Weights of a small GPT-style language model, trained from scratch on English Wikipedia: MLP 2048 SwiGLU, no biases in attention or MLP.
MLP neurons of a small language model. Each row is named by its layer, matrix (gate and up: input weights) and neuron, and shows model dimensions 272-399. Each number is 128 + 24 x the weight over its row's rms, rounded and kept within 0 to 255. Numbers have three digits each. A neuron's up and down rows have the sign that makes its largest values positive.
A block is one neuron, or neurons of one layer that tend to fire together. Before each block is what it responds to, as a language model described it from the Wikipedia text at the highest values.

Description: Headquarters and venue location. Nouns and verbs naming where an organization or place is based, especially headquarters, located, and venue names such as Hall, station, Center. Weaker, scattered hits fall on name endings and table cells.
L3.gate1008:140127126127141147130142087151168147113134124108129161107127162128123129125148125153126148138150096095139133122142139127147137129121143159081085094144148139177144190104130130142100119180122124108136124091138107143118160144153125062133170153094102119111115114144158170123104149163135098090101140103131183139125114125104092153141144144100132105126171103107144144105146111153142117112139
L3.up1008:127120101117133145133141130077193109156129141162092135099131132141148139114156128128162124137106082142138121154122133151109120135141127132126116157144119134114133110129122181123085116126169115128143126154150103138115113121131113127110172067139115133105119134163124160134114119147122155133127142132115159152136133147119139117119106148121150098175130121084152104143090136197152157129172
L3.gate1847:098148115108094141139127136150156116121100159097158124159091125120147099174168120124151133142093111172143117145157139120120148146139115086137111144095071115100139138139154109109149115130166098104146118116148150065100102131152113122111113094120138148125109116162124154129142134158098078126158114099142122106121144133115145116115161144100144104171145132131109114145065150119123136094104
L3.up1847:098123121132120116119163119095170125092130127093112114145102115110070114119135100132138094104094121132140131128139125078115124155117149136119172127098101106123126147124155141144136140132171145150129127129167130114118145125092130151099135095149136123108143097129188120113149104088161154136116089102081115109119140132111132124121099104107141101130146123132129114095126120107120137117142
L3.gate1944:155115140110118129128105107138114094167128097140111085125113140137093134124115128116145144099101164144100123133157076111163133121116141087121084115153095122115118169118132101143150148142146142168152183156163083127165132090110118127100104144130132102133144123151127143092155097124104093148145147182142130138127162170092120100151094149107130148141103127144136123100153131130165136162082
L3.up1944:147115127087117119075164107106124119140166137121097113126121118121094101126096147144129137099131141161136122120130098130143171156101150129154111130094120110133071129123134125161127151111118124154107146126155088133153133120124148091128113137141127114141132142137121159112160148118141092160135142149140124154124171129091120136124107161124125161150095102127125146107174135086147151135094
L3.gate2047:067138092143148113099113173130142128161116093146122125126113142112118153095109128124127118107122174159115092135121148140155185142114134146133113101153141072100163123139150143053119154095169154125157125099127104116157101117133120134118146154119147135138145148118123149130146142118150104158149150107147115131103129125143141125165126106125122120158133130125108129103127147113132121118177
L3.up2047:141137128150112129121133143140097101150099109142141148133130122142144132125065127130120138118105134161144126134119130118143123153174178171110085123148133086144148124122162107086130157132111113095158180127180126110092104147141149110115162158140142101173166134119128159104163140151121152123138100123118133149120134132120148141173154102131051135131144120142157162138151154130151100172164

Description: Before an elaboration or list. Colons, dashes and commas (sometimes is/was) right after a noun phrase, just before a list or explanation follows, as in two versions: or two singles:.
L2.gate1035:082147148106172108146147086130140146168140150132145143152191132161134115132141106121118149161122129145118100112128127120106114152115126131123116124171148109127162153119126148144103118134132108120102131166097132105143132139146154118131099166134096155133097129132117115119107126099148140177116173137117152084107122151165101128154120116106110092159158165147078083120133159143115151148146
L2.up1035:091157110126142116127127157139143166076092097118165119101146110157176117109138092128100135135135118131170125176151099116118099138157150122145153110132123115117133116132158126133117093122117127140149145146129161122143115149137147161147111134138122126133074116129143137130135132104167099125127144132126123094142087128148139129142117106122111086105197141155127110134075087163122118140097

Description: Comma after noun phrase. Commas closing a noun phrase, mostly before an appositive name or a continuing clause, as in "one son, Edmund" or "the Labour candidate, Colin"; occasionally "such" before examples.
L3.gate585:059132122186180090127150136123136122120139151089115144123162111130163122114153138085137136138107101094113165164121155113095141134136118124152143126143109127137127140187154145121169110173148139158069155131172118113127100185144107109122129158136110196135097179123121153153136132112126126121081179153167115141098118129155106122131117149165136137169156119145136127130128147145147130128148
L3.up585:104113132153126137162133132118121099149123129138187157161165132166159115113167113124104118090099095149175143132103135112124161129123150104145138123164122134154130119124146154077138157129116096112073135155181125115144123155124134092123111155140124164132096151115103133127129105132135126146083132136136142095126121112117093141128113139126165147135148146134138145104161144152126106131171
L3.gate697:149121123182134147114169124131137099125105105132104175152113117154148128127123151099155136121110099147103125138110127120142119105152148144129109109096132136181149139164171130094151151156122112118092144146157115150151119086141111115098142151135144119152111149129119129124140123119122100109140165147117126106136129088141167097163111088165121166110123115113097092120128106140127133136124
L3.up697:141143121127099137128128135147119127128155178172123136105091138093110145140139133099115122105137108111135153099113136159096109101092123128166128130140098171166139132165175141120117117130103140108134131114151127128159180079101147133139131112149107110093174160142115147086105113135145089113112136107125161141086115111116153142101098160134124107131145114138131094121132126130117113155107
L3.gate734:136098120101152118149137121102074128155150155119154148131116117081123191147188139157122142103107130108146141122155106106147145098109089149117089135136077068134129116112172129143163150064131109119138098120176128151190108172108097163126108112123143091130128118104143118160114149121131100106105102159130132093130133159111157175128159105130122145097099134108107126153102128154168134095123
L3.up734:106134124124179140118143154092126117138151132128127119100158120101134132190137193176115160112093094093100121123164108126123108109150129132104126140117160136130080119096096117114139120124131151117103114142114099122135124079148109111179123141126118131116137123138124081141120145097114100159127127133146147120097131115117108098102148134114158123095106114116115144123145113121134140096173
L3.gate1426:126140142172144124128094102116147170119109165107127124154153113148175108110106150141139137096114118138144143118158137129110096100182156167135117135079090155145116135119146151141117090133121145108158104133126161095135145183159124155124127154078072158136126140130136091130169083159134157109115131105117120136104143112099127128089132082118144145157128083101093148136099107137119132162071
L3.up1426:154144142084142151148137114095143096139086131129146121124123106106114147108092102133115134133135154133151159119161168122114137172154096145111110179134146143091159171118131116130098109141122101152113105146150122159167108128118080151103128169147133132109103139131145124131138112105144124132113144071120142127122123142099139135084135117154102154132146121116151132110116145081150148150157

Description: Mid-sentence commas. Commas, often fused with a period or parenthesis as in Jr., or °C), that end a complete clause or name before a continuation like and, but, which.
L2.gate1545:130120134123153152144133159129123117124140099147141122116162134135127135120114152172118142100126090104164163131142106148084132123140093119150117138115113095144124142138094136146129133112105154148115132172129146140152112121122143181126119113093118156124108158151112108077159150117142135127098141130137148114145102124101074144193153082161113171149149132122132117123113139120092109145118
L2.up1545:134162132127139140150109114116122102128094129162175108100157126159133077083144155134129152094109138124103082107154110144098135157133119111113146141113114144134094151154107125118093142122109138148137113146087150157148140085121140112132144153160125115138119119162101116137144130135143111159135124154129145125141169109097070138128132092166089125192176143106107123142115178094103088162125

Description: Clause-extending comma. Commas, dashes or closing parentheses right after a complete main clause, where the sentence goes on with an add-on, e.g. ", including", ", but", ", which".
L4.gate111:146126110179119159102106097115144149154099142096119172112166121144116120088162090085149122107084090116143141108079146177131103122143171104101126172214137110130096127132172123097153114134076118153109150137149160149115114143074145119132151138097128103130152137139146122148108117149132141165134106072121166119100145190100122144120101155104130146144121100093139146101111106141135124124137
L4.up111:137081141124107160136132130131133134139091107126180144081138122087112173101159139092186113149131119114116158116089123104132085091171143159131149139137148110152153140104171117111181159128129119170111173102078105167102135167118101112140132137076132140098109132152178107163169145110115117120090105123114123117084093118134127168148114125090152096146136164122139128123105121104151123087113
L4.gate112:143108153111129131100160128158089152149129155141141161096102115124142099103164065149089103156100092115139120191145138137142116109151148142145091107137111127134140157105146123133147140108175095122141150136125135116136126124133122099096153174168137152110127137095107129118100155111108104101138116151155164121123151102199106151146125162149150109153154116144153102171076092099142088142104
L4.up112:117145114121131140104113173117150140127149137118151127116142129150130076143133157099117146141134132087082095133108116122162150115146117157188119129133142124108118117134112112123157133131136152117103120130095083131154119165099095147150132122144106122141139170152141107121144087111119091177166126176120139127169113128104147129184114096138131149124144132103123121153170152141101154125127
L4.gate130:154148130132159138145119106181172131151159141120158172120182123153135117158140151143124143109128183118133128116134094108142121114150103136087100133118146105139138162142148123114117152108154099148086090128095115155090113173102107124131149137176120118103138117154143121145125116166121171129131144141115147117134121117139118163129080082130156155145157120090156132100133078153111128138107
L4.up130:108074101139153151140176095123123102127109159142094113127104144113127156096182113182105097122126113084112147094152114145127162164116129139119109144129141126092112120144079140197131127125123116113111118140123113134100118169130103110101145117124159138101154140145141120124129095164098135146129139139073142118042107106094118122084112102126146144146152094158158140126157134110101124184107
L4.gate226:140125081154109110133097096174146128140127104097160159112119091141127067086154159134081143107117119129115121165102142151079121073106138091121194109133139094104101104107097143097132116115130094159130122138138107157166100125141146159109125119143117133141135130120136132166169094136153111132117115116171128106071144076111127096129139123123127124113108119122112128122118153100137070126118
L4.up226:098121129161134137141143098091082131151122168125115170174121138169168138141125111124117103144118121128101082111133119138119120073117180170135128151085165088137112124124120137117149096083123094103172135170100076129128134162140131107148110127114154128099143138110134077114189095123152113140133128168126102137141174134146134138154128127142105118126171140145125127118133141112133116087083
L4.gate338:134084130151126122173129078120105080149139152130114120103117123167167151085128139141093141127136125092094124115156114103123178144147166144108146153093151135097154148138124145128077113157086111105101096116092124131122091139122167121149114132111160149120121113137161149101125107148130108130104094107142117141124097108130099092112160139143129096117109088127172160123111126158127126163129
L4.up338:158143105166109158103104118107077102112101168149176166123138128115095129125117096116140143123130106106126129142118110130163156164104101131124100108148102157110127138122156154153096176098135142126141119096101143158160106152089159153133046159146121144114185106121167110130122102104137116146154151139110139139112179109151099121133161137172106138155118129117150108123128138113114097146137
L4.gate369:111130133095133098100161144120139104153137113093128145097094176097151099142148131151106083084130152138121086109160109129155144123105175145160156128159107134088099114140150131126139120116149112103119119141148087119088163185127112177114146151148137173132131124115126121102129110123139088145136115131113151106142097193125129111143114109138104137146132100134087142106135116121062119111120
L4.up369:131150146161130112111153110104110123100093104103122153136109100143143123156143171169121115120160145107177146094128143137144145121124143115139179147150157117129150122136124142084105117110122114148115129127121090123155119161150145152108136135146125116083081123131129108145146131170113109141148123126180124144103085118149125131138158113093121107123090085131114162110099107153130134128143
L4.gate397:162118150141127149145141115131134096129126154107116117123108150157161096126129143164135157118113123116132152082113114104139199135124123143165146098127114121160161122116158142129152138105142132168102097143165125141113151152132099181151083086108135125138110136111129101133102118085154140178084137120099130144103156153124118134098138094136141130091152097135166130113138113110137160164126
L4.up397:115105107112145122182114098092105140131160135097149124161069129138113115167159125136146089104140131134142150114104138084140148113105098135134141167153123133115114128144098127116156138155082095138086068112091153164072113169140110104117106124126122120121133154066150140121120123115099123157119098134150138098152156131165086163150076102116148125111157122102123150148177152099135150097121
L4.gate508:111152111156092130133128087118119112153148141126097115154140108151131148108154110101118121115067118135147158129142119117094122132149147080149092122142144165109148122154153116106145131159148125115070107108156149155165121134133113094170107125155158175134108138172147137139132141128114138131117148134116152162092167143106108131067107089140118167178126151154100130098096184148051158103060
L4.up508:121110108128097134133136097131147078121175147096113117178122127149130132129139107080153128130101104134150131156148099121099145145163159127106087116104158117097155115126154128111118110155147120108113129110148159138149160124171117132105111128154114154102120124123142160154132110146106143119146151111185142120130174163143117103137110125135139120144173102110182136110110123139088155118152
L4.gate556:101122138114120138152155151138105107130112112105121149103111116148135134124105118119125102143097155108125094113139135119122146084121122121154133150126140094143140094174124174114129162108086099086176099149111135104129115147165098102137142184123091125108136119110112120105099161130122124136150102151145128101112099118136108124117142147122118141094170102110143145141117095105145067139131
L4.up556:144154110174120121089144127163054161125081076099152105101124101102130125154209158145145098111078110111111146099159083138122164089162125122145115124109081148115151116162117115130103156131161107090134116154108122159134149136149100177150135102090142128147152129119122192098134106126148169093156125146152117147107135076157096117143151133129150137125148124109136131134129118075156094132086
L4.gate707:169081142168135135118158136122107098147106162161115126156116108123158102143153112164099146135147069108152074135125092125113143105117105149174115153157103134145116127145106174130137141130132101103126126176169170125192116128136151151129161135170138102128064138118177118149145072144131098147118157095107140144105108152126098117125128113143164147115129060108142153117117114141108120138147
L4.up707:109141160151123113111157102143139144158172103117129197150144139104144150117120137120153074153172121146129126124146129101120137107152130129162131120114083096140132096139144108169104150147132143141113126136118112107107125149091105081174086097054179131187148183059143153123127150068137115097145165137144098180100150153140138131127150121092127114151115103129126107147139084106115137097112
L4.gate1047:160087107133139139175149135108140118111125184116158115130114133139160128110126096161084126070163122083107102090175134118100171096124084130103111174114107120139111112146107075121126151165138094162138109136094120134122143089112138090136140103119134125153099120162118122140136153130103092137120169136116143109130146112128108158111098111135141123091165110160110142087128119149086122168106
L4.up1047:159143119153113128145108110145128116130178146108125141137101105128126136171118162105144069107115118125140095114137129122101113157131123140139155120127120118171101121111155078116100093153110121174126093110106166170083149111120110135140155115131159122145160142122150141152156101133135097134118169129128174114142151095082162174139086074139124141132150113138112164114073076141095129165100
L4.gate1228:102107150134124138132126140129092107183105123125161143127101118130131110109120108158089128111092131130138117109113126103125135106128137118089080148139122169120123111152128135155176160172105150109137075126136108132126091124142087123172113111140164129152140161098109152114164102110081095130125119159115157129166107137136122118134122135117122119143147099185152143156180129095140113077077
L4.up1228:103086137127096133153151141114162154129120132169094115128135125127109110126168105133161162147130133120087142135126114146137144149123122168130145111122131091100142124159134138134142128139104136148130105100120139106114116129139147112141147124121159119122131138136101140139128141133153111145111149132092153111142131096127135131093121097152120111122183099141148092134159153123159092109104
L4.gate1674:133108068156099167138122123125144125129110104127117121135091128146168124134145142133153139131125133146147149102182149094089137144113135126160137134157115123108145133107134149125118201132144091108120144118137153103103111131145072146173084155143168143154062114142127112131127101093140107075141143133131139121081123161128101148152133076128109100105150101144139112121140151100158120098112
L4.up1674:105129128151153132137125121124136131100143136118176103112136138123148145117146124150105151117087133084169125169163112125117169126145159099138104127138113122116093120113182164124137207169123087130125086144143152139150116170129102126150096137131206147144153122120130111175136097128130132148160095132088110110127120137111153158113131102076087127144172048157095170137179115150118131139124
L4.gate1754:148128127124161118122117124199131122121151159098113162077113145142109122169175164157115105079137152102147126110077125103176136129136127122165110154128091115136140123122139124145134179074105112126133150112127129137139102153129106101094117158125157125120140152098137129136112136152118121130179093148149138120080140093110155105145106126138165080093177104120136138118141115144136118184142
L4.up1754:156059121142179151170116100120170127103120131121094130134121156129141163122172126141083133106091164125116139120124149122107127159124086138116071119194133129111096116139110130138161098098097146121114184123115128134134151172140162170131152112138127099093112133136137112114124100108114131158118132137130123143090149147110100155144123127189139147130158106106140092135145111179131126166134
L4.gate1834:158122141130173146172131164121145110140141139146152137156139124130128120079093120134160126114131130114143131127111119155159154096153082110113142122138103117148170177135125149118121097167164115139120083129132157138124152161105111154164148130094139150135120137132102189114110092103159133133161125109100084150126110124134149132122093147134155108108131101143137124126147132120118127097176
L4.up1834:152171156117153122160145133081104095100113115111117145140148158091179144117104117105146102141149145139134124112123120148090122090145124125086157146172125156156122117102125107124130098154124106105127093089127126154135125136154148161118121143117136146140144132104151110113133105150105126096103136131087136105105128129144137183134147105111140160137129150139131118131149119117101120130127
L4.gate1874:137156091099199109146154154073119126160160129132114107103097113106184154099104115127133124073117104148143137142095113136081134077145083150133118120129116132093123154167132150100083147139138078085102106137107133155144107155137138159102153126115075134146092114128129133139119128126100143115114118136119151113116148120121133149157132114129170113142142097105173179140080159123116122141125
L4.up1874:140166138148177117090152112122102124107111120157104148124126107151119137123119142125115139097091142158100112118177135120088094088125055119088115156132121136131136159191094110128148096152139131116096110115171180147174145124126158149098127137128101141127117165111136167092113153107163115111144115111139147130141099111088148132165096181081165174132081089137107152093144145168085091145123